Weights of a small transformer language model.
Architecture: RMSNorm before each block, no biases in attention or MLP, untied embeddings.
MLP neurons of a small language model. Each row is named by its layer, matrix (down: output weights) and neuron, and shows model dimensions 0-169. Each number is 500 + 40 x the weight over its row's rms, rounded and kept within 0 to 999. Numbers have three digits each. A neuron's up and down rows have the sign that makes its largest values positive.
A block is one neuron, or neurons of one layer that tend to fire together. After each block is what it responds to, as a language model described it from the Wikipedia text at the highest values.

L9.down454:504527469518479543484429515487591521552562520470485501465491473410457518458527462527510517499564446441460506538555469431492496467526499518501474509522518536536492521486456481500444501551569470558545526534444508452502472513467548401553489476486525460514447485448431456539508500487514422501504443500490588477508473501508500492529459473512480387444518478532524506489498582477426521499442520507455452495479480520523474538542533557430449496410495426502451441471514369456497475439508512499478521493515525573550471522
Responds to: Negation and comparison words. Fires mostly on "not" (including word starts like notoriety, notions, Notably), plus comparison and degree words such as than, more, most and only.

L4.down85:474527490458453500478478498538498486429482477488465467495563471548516507496455516501526504555544467477468526482499541499514562509476564500507599474516482433458531584536505486542513469481456560453451470505513545484515462510522544443520486486520484436467476481461455497487544521473547522541501503512506519577576440409475483449659525452507471474549456437506546501545508536468518454504458493493513434487523476515548505513482526427508498450477585522447487429543428481485473447462465509528471472405559497546514587532
L4.down183:492469400448570489444524433542484451469500529491538547509454466524524488491502521530480519501524521493517482496470521495515510321445495496443473497531528459536508463501530444502449529554554505473504531476516539477445424500543488462481463581492510499487510530580565518478469388454537524472510471509449452505477518519514446486525458454537538493567512515519512561531500429507507486408515526516478408491533454482585490510549531489511536503471528527616436445501517541441515548380556555491473447451464517475455538494
L4.down201:473532418495459415446525493600488487499514452542537395578578435518438542492438499521506485514557526461517503458524522548501548496462520556486512503536576507484480476506483540535513499440490496490495460516489476489562549506521514558463518483492515502455447549498479554485524495550484499523488520513519535530470443530581495518509461499491503467427530472469574468470462545481524454504516505499491505483427515558516529500507447504494524529475460389457541386518487414453494436472547468540500499522491550475533434478
L4.down352:490505565436441562451473456599502508547445484452495502481476485493510486454493489508527432517512514522543468529513467485535538541499517434490527477472591457510476481489498492535550551552502583499492546512535436470495448524495536491523506444519467508483509534577503509520595443501496510468566470462467548571482540476468488550451526435482486489519569398480526538459511503547465499500466483605481551480447567456462435557528447444498485426446479483493472479472500450466525507554562510439437567560462468481529429511
L4.down354:504472539480437516535469461510476584538535509499535531486535479449493483548547484446497479489541410493499465528456488513493490580479477565457555519418512443488455485495539483503468478532515496499564498495479484557466573525537424532522525506501470545510547510416485511443503454469506471481418477488542494430508494531583482466453468501565571492508496496491530451479537488585480494549454427500510519524554506508489475547481480479458514507538581499501540426508465475468525505532517540533480521497539568469550485466
L4.down394:501520507438488479534590551508508515457511462549490526584526517498487492474482486497527502529474467452516566358492566565501527533455479521431475595497500412473461481415522501487436503506518527443504503482508517491543454521512545482475462462530459467500503544526481513492490456521519501468496511556518571551508491508543523508537481552494571483491508461444461498447475545527555462473599543517469475445472562532522494471452497492437446529414495604484489532514485491536529547549507501471453480483533483424504581551
L4.down459:477504517463477514557569519451453538489532495475468513519462431548462507459535475463494503519495549546562484502519519461485529556485519561477459490504471502537476466520458496491555522511491462519476565543446472521497525463550513518503559588492468465498490466508500481587473509482498514438430537473447463443491516474511449443522536536420537495530533460501469549398564531498532499511514494525552492441513477472413443500520451517463535492489472606548532445549489560513456488523495506537546492542534537492473518480
L4.down583:489455438502436496501460503558483541508584539492473452470488541487440498544549468556528549538529576444501504459513470492481473524521507555509525498515549431466519539506518498505525501527479529501517498443524484530488532508485544467478544499491557459577499524485535503475509501500574512509539554469509515455479500437494562518458412461429454438571503412461576460521576532420459538472532463535541427456503490564457472501554503464429494532557522492476551508501534520461527489459557480514460468538498551526459497472
L4.down642:545503565496458514494475533457527515509582503387483532587452477519541507457527487526466561495565441446440558468509489546452496456456537529451494514489519468511480511402483508506588490451462486551487533503485577493497522531526520464487471495557496477474476566431499488477522516453552480444519505492488525489567522473505520490487491552487488467466588483522519507491537495523467495560475504555505483483517537562585498545484502490476469600511521442500553470528462438462436465445521450510469499511479478462480474490
L4.down883:445452574462462473448515524443486526453460511430541465503518485488564467460483484530530471586529492540581508554504459440463455518465495445520482485460542469448493425448529461533541571481450443536545482499480507471495465491539486494420487551534498486504508519490497507514571508506520500423496465433473444566469506517499551508504529508494544444499487495480520488514484515513489413483468536517489557546494554478479517526578405458523507576486568426534530481575520538474580462467499414576510508528437517493498530477
L4.down909:489517501466524514483451520550462453489525465513467507470494453547464486485504511524462489492461570487499489505447533500519513484495397488496463497527515536531525477480490540553502502491522562473465564465565465525491525573482461488537567489476406547459427446530572511506502462505462484515460548515497563435480533524418522577469505458428510488442466538543495492523534467496475550439588514504460468466400455551507579544517512529466505506502503497440524550544584418501512520545451520512534492553509550439546485490
L4.down942:494454531589481554441475515510515503576475494555509511445515549458519428489489491574541510461525487555521481520502492537543463473514495499472520467518514480468467518488521421506459480456486481507503487474492452504529511467550529481481488508559474530562460486499545477469497480446532499550468444503440507586498538495395524541537536487489492493516546481489429509501504500526477501521511536474467542488416571492485477506533456433473519539568491410532446532509520472502438491511529445427528470497466455456471534558
L4.down1217:454507491443548553467565519588485514614454526454429536497523544552521527528561479468542508550486469447498466448477535497534545435436521539512536462532441489509545460480548513530551426545478542425518528526487465467447471520514476497530480487453472508546470484509519393476495505477501479544440459549510423582466514495483533578466526489537548452576531506492542482465488550460525502481540479474597541484420581535519566460491526584480436563493566474513512461496558469435522520502612514534497452490494519441564488492
L4.down1239:478538471480418522481474460475482506518564492478458452530360467471516497580522467544501479458449511531564504512490474536502502530518490593499538527391497551507513546512423533432504471467500525534454556435500559420483490503497448502490528441536485487563526536448498473473515497543445511548541533531507444514518467517551494477507507514487521543504488447508524524460576493466394511511501435465460438448610452543430493502489437507508452528531456511568440471514454520476565535485531472522506472497518442533482437450
L4.down1272:472469445480426536474531546400480474506530522436477418488497414503416466500491415544502510470523521470558489498446396462475453563489475512459555592502491481533526498496506535494519509510537465532503557562527434408466479481501485507498518513565499414492483492486457477480513488506415509478558528468461508410437511514473447501536573516414462593493521578454524519549531508554499474465482436485497521483488510561571532554486432499453472506515513490508520489506515482516540452460451455505437482473558509499422525503
L4.down1342:524446499448541525459547493503520499474436514495504468502535490488575540564483521516507527491547398489471450469542483587503466589489541502441480513470489515542481466510484493494525524573538538497448560450508496519552463540506485535558501555510479485522542553445553504475566471535451497554522496450497543563521464552470507577520456482485527507496483513524503527602570435460465476508460472483450505520528530512526524445433456487480555536519525473506490538441520506544522492499493547449488582475465426575520549493
Responds to: Negation and absence words. Fires on negating or lacking words like No, not, and to or of after unable, unwilling, deprived, plus No. in tables, chart positions and titles.

L4.down113:473489494504599496502580501511530519559487461503543494518511513512516535546451458500506489518516436427491600507436386528496533497541549512503473469473496526501465441451532504491521491450527518460454530527514479574500478487472494522511541509469476521472483434551503530466531510479523527426521524510540525511462571395465447477468496496593467475520502513437466542542524424443501543545513484478532467514470465462545490515446545532379502540495498496506529441547485523468423495498524425485468503456464498494477471449
L4.down219:507520484493446468515523426428521504548543485514392489533517523490527575518447562544521490444515464451445476567448489504425545522470533509568562446486467539568499530485527502493510485460520483481471486489525394552428505477460490495578477539509442460496397559520457475555496554503586471516487412493430513457504530526566502427504482451572433431546506504542515448479522473486486508465567492455529537513434457536541546482481505502481476511560500491495489472457442514490548576476466459515477467541528508499489450521
L4.down325:578549507605555396451456546506476504440427488524463453462497450480536488526504512417470524472510486527532592486440478549439494498562538470432539543460426486514472530455490503527499506529530497545545476481466544430460527503459534459531468483471525446473436516507439485434522519530533512556549498468491474495516511454483518489510459454486522534555455503497531474489547513448502489504506533455568481503493508518507509443458519555506540444471452454525465579484495490417566542502450520484515575468432521499524607556
L4.down330:506486532478477571572619472555479575571512495516466511511503448483515548565447623508472486477528488516499496571490550504504442409487483508480498498482420461543501569514431535517476444422507480448502492467488497525500476500472566579512490509511529468504516466517470552482535542543494459525490479504500444485515446510536559468512566535652586595416539456547498504536398470567499526519502482539492556457557555527496468499487463531537574538523477469487585452563452513487545557446438567476546553552514481421528506523
L4.down623:462488502468531443523517455483556446571470476495430488474538495567542471565484533528476533530483541563529535586482505406486444547457516520491475511512508553491509502524471559452422455537576513491432546498477538539498587492488439507523446472544549554475431529467467588567482530465476477527503515547451475556512537458423554450417461530473528514444524466560489487468574507484515493552459511519501543487524499508506509485523532526427512444487485506435514518409480473568477517469492496467565544482473494523520405533
L4.down665:492444494522484550511466542448512480513522582426473540496487496482469445548436431441544521454436456470521489537469544487572491508463533525429427473524520517564504470449572456463495563530516509500554491500498508532560497433509435455541480471459451539479524455525575456479469534496436508541494515467484435502528494572453510558535540496530436485484520520604451587488507503566411481497500432545485577427514521479471536508475398489474537454557459506494500425585549500493545586473540495491508438429529483406523557508
L4.down763:488488516496535509504460481437477462484504469504467421521502527466524497497497505455547429476489513540553527553494501521511460547506472537528476468435477517481482519604497468525488504483493568452477506417495468539487436444486497547425474498482449474469497525517481467491501520485536484471427477516503453488551526465493502486530423505511432544469526510553447470575560481603509514540465511597559517495477517459527502493451470526514512425524519566528520483634478481492468531555532476454551531568530563536499540439
L4.down769:540497543497530476499509533490551478538558506537598526473500442508499495599479497477489448511435493522545439496483497577517522503446511542443528504492517455500556486472528426530516470490516483565536470501513550548494447521471471588466483518527389500493516517538487465512541522516476478465530521520506496489495475479451525523467405491468474493567475534433441491477477489502424521473487481527483463519548515535398525509516502431474512415506469486451544508509427507458534492470527503534521445465455456538472499514
L4.down818:541502482497442556456447532516480543535519482554449542536532468531472505454517532550515519496498510427536470519518430477442489530443444509463455548508507487494387502534491475501535499501481508509506454469522486509446548488511503439538531449563506488443513468484462553513482512546528467536492510525492501533525516440459506547495546530487487598503498491472471484513518503483605392432476521580497520536567464548504518510513531599490480492469493425513554514507476533534487451496512479534504530527409438510548490554
L4.down824:530567487485456473503518562587507467472485438525498483472533508581547445477523526515494567475458512479473506415506449474477450564589560434447555471526509480444460545436472517429512562546526495480420533488538502505493491509492521476529474540421492524479501492597496433476490460483494507509448456545561428506464507496517434501490507510495473465500465533537482462480505429536466430488561517441406446511503506479508610540523556480486464502581499458529416494570439491498477489525492481473523531505533479485517551570
L4.down930:552581503577508560476449544489469525546455527544501532436557511459438502468529494492513485479473505543520492434506451484519498496535507524444386545436469560472510438515457494565546460479471462529519474468479468572525524477502487554503462540552434598466453457490516553516557507479501495507482426482539527554445549468509528541552487522464485519495497442470514558498439443518467497626480514517485452541498495448498521436459527490517535562512459554451509592467500516518464542506519461493413509514449521487477509472
L4.down981:516532492501557517519501483480468485506497507483499510508491421484559511443589537504490515540513472499504469514493492516458457503551518492533552545504458487491508487563543507438524511498492482531492491488471541550460501603449537443474559511497524569491479570485505468486554524504583505502511478518529472487510514498540532484549480480499516530543428468493503524549457607448436473450487459567577468400463445510484460504482503503508498506460518596459462463524434492443492527561512585499489481580493503415483481504
L4.down1014:514491497448486498559527503502476497476510480553514509521538473573565437522561555511505577505469512493473488433523457477522563483435485469453488451536486468468499446473526533506522437496499596508477501481532570525556475471550493559535467463522501488495484427524437505475523473505510489474490529503526480458445481490509395529485512463460494448458524496450474511518497479559466555534466519584453498429465526436578472536444503472494596510436524507511483496556448575485516483503489496525584530483526492538480537501
L4.down1126:544492514595525419548482546420515540566514527528503454534516490578474529492501476515513521478452400449455543560543495485413488534435449565487522505481476490486550540570578419576500472454490494489514604437577492525455465469482429561496417516520463527466434524500455505434508494507475478471551536519529558461502421525532527515561546474433448503512470527488518508479509536519526456479503515540519495474455544569506537526586471488514484409506511497525474502552513498458508445500441423501476510482552453459576493537
L4.down1243:506472546536491507579462537540531477503445575498471421507470418515539504526511444464501508444505452528417484523534476501486489498512527543446478486486529498507526471465499453553442444504477492508485539503495501471504498533540550552527523517479438517453534535429506526514535488502527480462512523511526471450518471507540465535409499468397442520493526533480488515454457461519510483516524432448578460478469438493512543498504442552445490585567515520557440462568526519465503522549450534482557565493551445448518502520
L4.down1316:471531474447503522458371495531532544533472458539527466482484489495574486582500517486495502571424567506523531474559592548566507478471545380507504515547575435538549565508463494536487501538532472547465465496490525576563508502426445489476548524514539465516434487501518502495537514457395552413534492459471475469509539567548544469494475392561512508494545445542483546506429510486489521471471554544519484520511532460455479466515402495546510512506463463515533520464530479544502533481502465529498572525471444560527476565
Responds to: Music listings and percent signs. Words inside song titles, track lists and recording credits (recorded, Hard rock, Something in the Air), plus percent signs and some ordinary nouns (body, house).

L3.down58:480543488487534499482491532555481527526521492476511490502537534538465525468493507456418497490561515458481498450541526497503525412516465479419477507534503498398570521506486497542500605519495518535542595485520537492578519470494479506428471439450559435492519548497530540477505473487489521516510543553517487578468480441537476461507479455447504492475485459463435517524457549510449503465467454546589481478506511462529437534463499496441542511466479529437498538449452535522477488482539528541437538607503491463508444490
L3.down76:518577475448596494553486482502569501494487510475537509456513514582476481555601485539511499445499436511502455490505524586458522506475496450520490469477477479460488619422473449590491463452465430547510486485472492545537471540491561469486479474453447526545483520487475552507561445556577470537519496492471469551465466470554494498494414473504486499525513506543452510467491450521510454533481516528469480509461474466481505430406566511535480460472470444447431619461424491473474515528537464481441545515477510555493430501
L3.down80:496544474566572457445502512455511517486451440467520492564417532454555421543496456495566540516430486536498502515510496556471538458468504514568542459563518480532454536480532479533577492554458553423533455509525561567489541499436539504562455483538617446549571494425393505513502522513452568503483533511464500539479480579532555543602487593544531578460462455561482543492504526539548522553461423481491498493551482548484466626480519519494518526464559524424484436529498552586528455488492502473525481528467485494548475598
L3.down1093:562553479512644516528505491516473537422489523388481422517467446491510511458530485511474533496476530482408505450530488509504576435509611568485496473518479476596487452454529488523524523495455483488516523484502540464443477490506504549471532578456523446456546551499436516522539514563421480479502514502461465456481505448500474556492397489496425555458507431452498463475490514479569507466458484507509532410442450516551481488447462463540499564496510470482476513532550524514534500503464480461496512502554540534568471463
Responds to: Diffuse content nouns. Scattered content nouns in articles about music, TV and films, such as death after his or Andy's, singles, and Date in table headers.

L3.down237:483524557514479495514480472532540524497536545472412520543501517504550428486511417530464629477478508453504499477466458465513472455509525539477469455537513560486479509493494482536562494432491394480455498510498461387474512491463568494541522441553386510510390426543533542572519496504437506510493533528475450445458490473496569514491534526467518492464481550552545461534508502455527478483489477489484492480485453474570489490570527603506528521502564410409498509498504486515474523488473552519505466468472592575429520471
L3.down399:529547496483494515514496478535477495478492459514470545501455500496454491487505549494500576515426510494470544454522455461457506483561478441468467559518639514494507587537434403592547481486531528491499547461471464493476465518413535519544533485489491521573520520514436495552509457501508513437594497433425556424481495530426485476477508541460442495568554527430394442477509500517570512498524501439502472519500471463485518487507525441507482522517504566507454432490504507526524469470540545476518508571466533540515554536
L3.down595:496489444412474506490443466557450508476505480481545491477460435537517477530495415589459501553431524450495492485504505479491494427441517482429505497525570513434433532426457469574491488453522546516444451475490489518569468524560537568521572482548433499515460522460592543513503521471447492524414527438511558506522513492520549456560501507511488471551457546605543519531501497505473435438552505504503515472549483458481546509522449572476487495505557396553490497574514467501502556534456584535499516540498512468501508469
L3.down857:487510566464582526451530454540514504531474534447492475487474508437513525567496512530439531526571465456499534494455534454551457479453494488489551487556479489516486541486530462536530473469617487539519444554477512409521419551534475463477446563414422524452581562505493512492506542574485540491455477497581498539500477529525505526535528443522506513445530469513508446486509445523543462533532521542489523424467478467514468508535488541493542465494561486477482472509527481498528511504481525536460474556580522484484515523
Responds to: Modal and hedging auxiliaries. Modal verbs and frequency adverbs before a main verb (might, may, would, often, sometimes, not after did); also table row-end pipes.

L9.down414:451536472595450468444507568473520534475432478549506469512501518469528574558547548468494504456637539516490488504478473587490522499523553551538417449485513453489494487542511443504510427486505500533474505496541464536458486495503432543532471509414504507496485499555487460523507470505491476451499481462528518508564526541530491465467498515555472424479467472501375482452495550495471478528532473498452480507526431505467555554436536469495501533479500653509497507469512480476448475505501464471438532559522468511478530447
Responds to: Inside creative work titles. Tokens early inside titles of films, songs, books or albums, often the second word or a word piece, e.g. A River, Her Desperate, Easy Street.

L4.down51:537520449504534503505529561420471493463491498434490467549475494518528514533486487506515494469477528553511546470546463471520553515402420510477486380440481472515438505477523467511524537446485466549555529517609528486434546484547464620549476417449471462482485536490429528525499523486509475522523504504471554474515481570436389529499505483524556551510526443491559533552459492465502463489507467482505531552638495463488501450506566543435532481503486507544427468413497554528465561458456547521500507454534534466505500590
L4.down186:449518539543587477524483548514526502521540492521492487514564473443459468520522434463439499509440503477507485526494518531488478463411532535534407552471520493474527437492489561436504499538467484533507496537514495500535436528480530506537454560462494473482493496525555470471436539470430456456490526496485574486556491452507503453446604540516438528462562483528499449481457452456481467511484479439475455527407512537473479557544506563459518515536530518473530578471539508575524469572500515601452498600496558499500485470
L4.down441:520499545558545560472575452478442557537514412488531475523484539522458518470539493477517491495538425406532483505559516525467556470494520531500526462510473543511430518442522550523416456510483496515571446494508522498434470506508541476491491546508514459533533474505462522521515477468512510494465556577468528512488494425485514434462481516463535474494532465481482514486522526539548553545526440537535460563557482493466473467468513459556508425504581483478457525426407529544469466541495501482464469507538454464501524498
L4.down463:537490540454483451503486509434487459502505514512562541522509583514497498518499504514579456531521419531529517406533461540430429505560510445403491486475476476461474532503517488463478556479468431509470535474536483473441532477517457470542471529567480515503559584546479445469499528535555444432507520466539459465487511448510458496467490519505503474427436486450441482459517535520453543503461553470514447510522533464525447474472483591467595536460497464454484487501451527551503569464451548498556539574404517473479537527
L4.down471:497508579530420515433505450537477494489531475498537528451454539523413544524475488555499526379521446409482475557424497479499499508478448514590506490500485490535552491525462438493523476481468478543486519472486489457506526558479575499498484506505555584452538499500470524454426476523488448545490557465486486563477533504493523517515508471454490457481504434487472446482575503492498553505494502521485446459540541500531498473522554520470537513462552592517559486562543531569514591487569490459491471517503533446465486393
L4.down541:525496525490381539485526502505522494577492532513521497566493509523512490492513414555554553539475454496493428519595522526517597440487495531559534520532439481507525557550505429391507503548496435452517529535520475472460463455437491462560480508470518473500575508428446414525452544386448511457517549477521592490509502461469569511532448542486482511488511489466504493506509524498476481548565516486496490499504441475482435505470534462483472473487507525454439536469541511480567495434487491578534484509535525523519444443
L4.down587:509531467520494492487564476535485496518495397501480467506496423444472477545492436507473492494517383484502515507513447512490492608563515582551446420496466531539502555482535541571561472486427533595539451493549532488490467507504473554459488495466478455548562567469533515496518521487496438480545541506466509512486427541480445508534521469519518485551488476500492530412430433524498465444496494411490581430500452425570546525485366487460542477512411572498538564509573548514519477590515458523488481528483490496542530528
L4.down631:462515462483459490457446453558567485586504483534497507458531466522450483437563522530447533549485527497475511503564499532491534421475474509466520465489434562504518545553526493426516498486425473501508505461497470470486500501449527514479577537532579488538500528468532527512516512480460492462482521529476497533511555456508551501477506550412516479565556493528522518546528470503492547459514484520475487580530506418496513510517505484513527511497488414527486524488491530538562498496498477454576461514521467531529518480
L4.down672:509520480509500506531464520482501514554443539530453478557457468485478451471484519496573579468553482525539481539468576481539504477486478577443446440507447514503461449463491452548517539479517513505519517487520551510426423567496467483483478520493489450482486558598464472482397458496533547536521469519529518511458465576473519537530543485519575551505559462552528536613442471484532498533539459513493552501556507439560531503483415526495579474522468487524495508514503524468516465535502499503446479498563406492488515458
L4.down750:447509523499505520460551559529465511460434500442454509601541499415515546512549547485521445510534474497481509546454503437503525546498568520568485555495547470543487476454498475518429485501464545526461497517513544537457424492513509483488526526474581487554480472464560493421556546538535473506465470534489543509491522480425521520510565517530505494477477522557444522523516517506470551456482480486587537544495570536494513491548517485580435446518467507489506534499518487444516502436498471499430522550497571562471468470
L4.down855:562444515447556459506534491491438473518500485469460511539532521525541431508483549546552484474526436520470589528519441552507460485522499417526498514537447465549439503476497538562511497515481449516511548546453541556508473570523482484561544460518590515556461425526469532507529462528476489505434538505573514457564544542424498535491525537548468520512470515519563508476421525464478469483515520495455471537458565476464480555537494520510529465515570514498580461547457453505499464493562581495408436545553443532583603503
L4.down1053:546549472550489501540501553484483475502465478454494592557518446511506549499553551520534484552504519474492502524589430495419496384517418524528485443447510512472549474543474514454459583571458490477474509506509551449479495553470539559502503523448519482496437536566519527476471497475539509539529473551462510528568456491485427584532469552596500539434526497504474482522419534466482439515507480555448512546507484532509466496521481487507455499483493526491424497470536523506461406500408541472478575501465500457462488516
L4.down1131:536478481517513438540520469487543504631467478489494471522439535469476508516475420516502493498479522505548470574533554518500532509480554475522375495552559436593492520565540483430542517539474539516464466514542513467481500475495481466490505554590480383516432447510479483453483467557405456536494469457470428497500501475520442510472499504548568514588527529547492518519436492516466449516490467481516547451552493442568549566514468548431523496563498507536456529507487482488487447537531528482461512506468523455518475400
L4.down1195:502477469532518480483536496523459493407452486487564495465459524536495505493453533471451540486460431486461594504521463500494547483477479509495510556517508386481425565528507441508553468535476462544459516503464516461500464485524529464413528531469429546443493491449500507489481450441482533493506490478505468482546546463457488505480503451563538510493505471460553544545527488554538510500506457467503479467478492561528415515468524550443546447521521517472496404491521490533475550535430617473522586544475536531488571509
L4.down1275:528415526512459521442454445489499506470515529466504371468546440507478478485479516506479470462539531457503508541462479464533526505496477498514460569491469447481469411552485533476526481496546485472414546505510505568531532574532466509461513534492558484511502515505576461468609546537548529465481489463551564459491452532466543428517456549450451441465501526522478522428487506500470514482484534505513517467529473517520431435532477530594457493489489357556486434525471475569516568531453581505494502513513514422507453518
L4.down1318:523534523522515501492470511523508547440511547487495462525548469432543481533562498476463513555430516485443520433507524534531575463459526421489553541466494457474428507427496459438461451517523449517545565533600495555494478538515578519542428544480513498546460544491490496509460464503466531485523518546485532459507480463499523520559460518561574464507491473518536520500533477493505565498478507452496520533553464564459577514460499516476490542472467455489442504472495524560450465472545489578489493422595472533511479511
Responds to: Performing/executing action words. Verbs and nouns of carrying out or operating in technical prose, especially after "can be", e.g. performed, execute, launched, offered, count.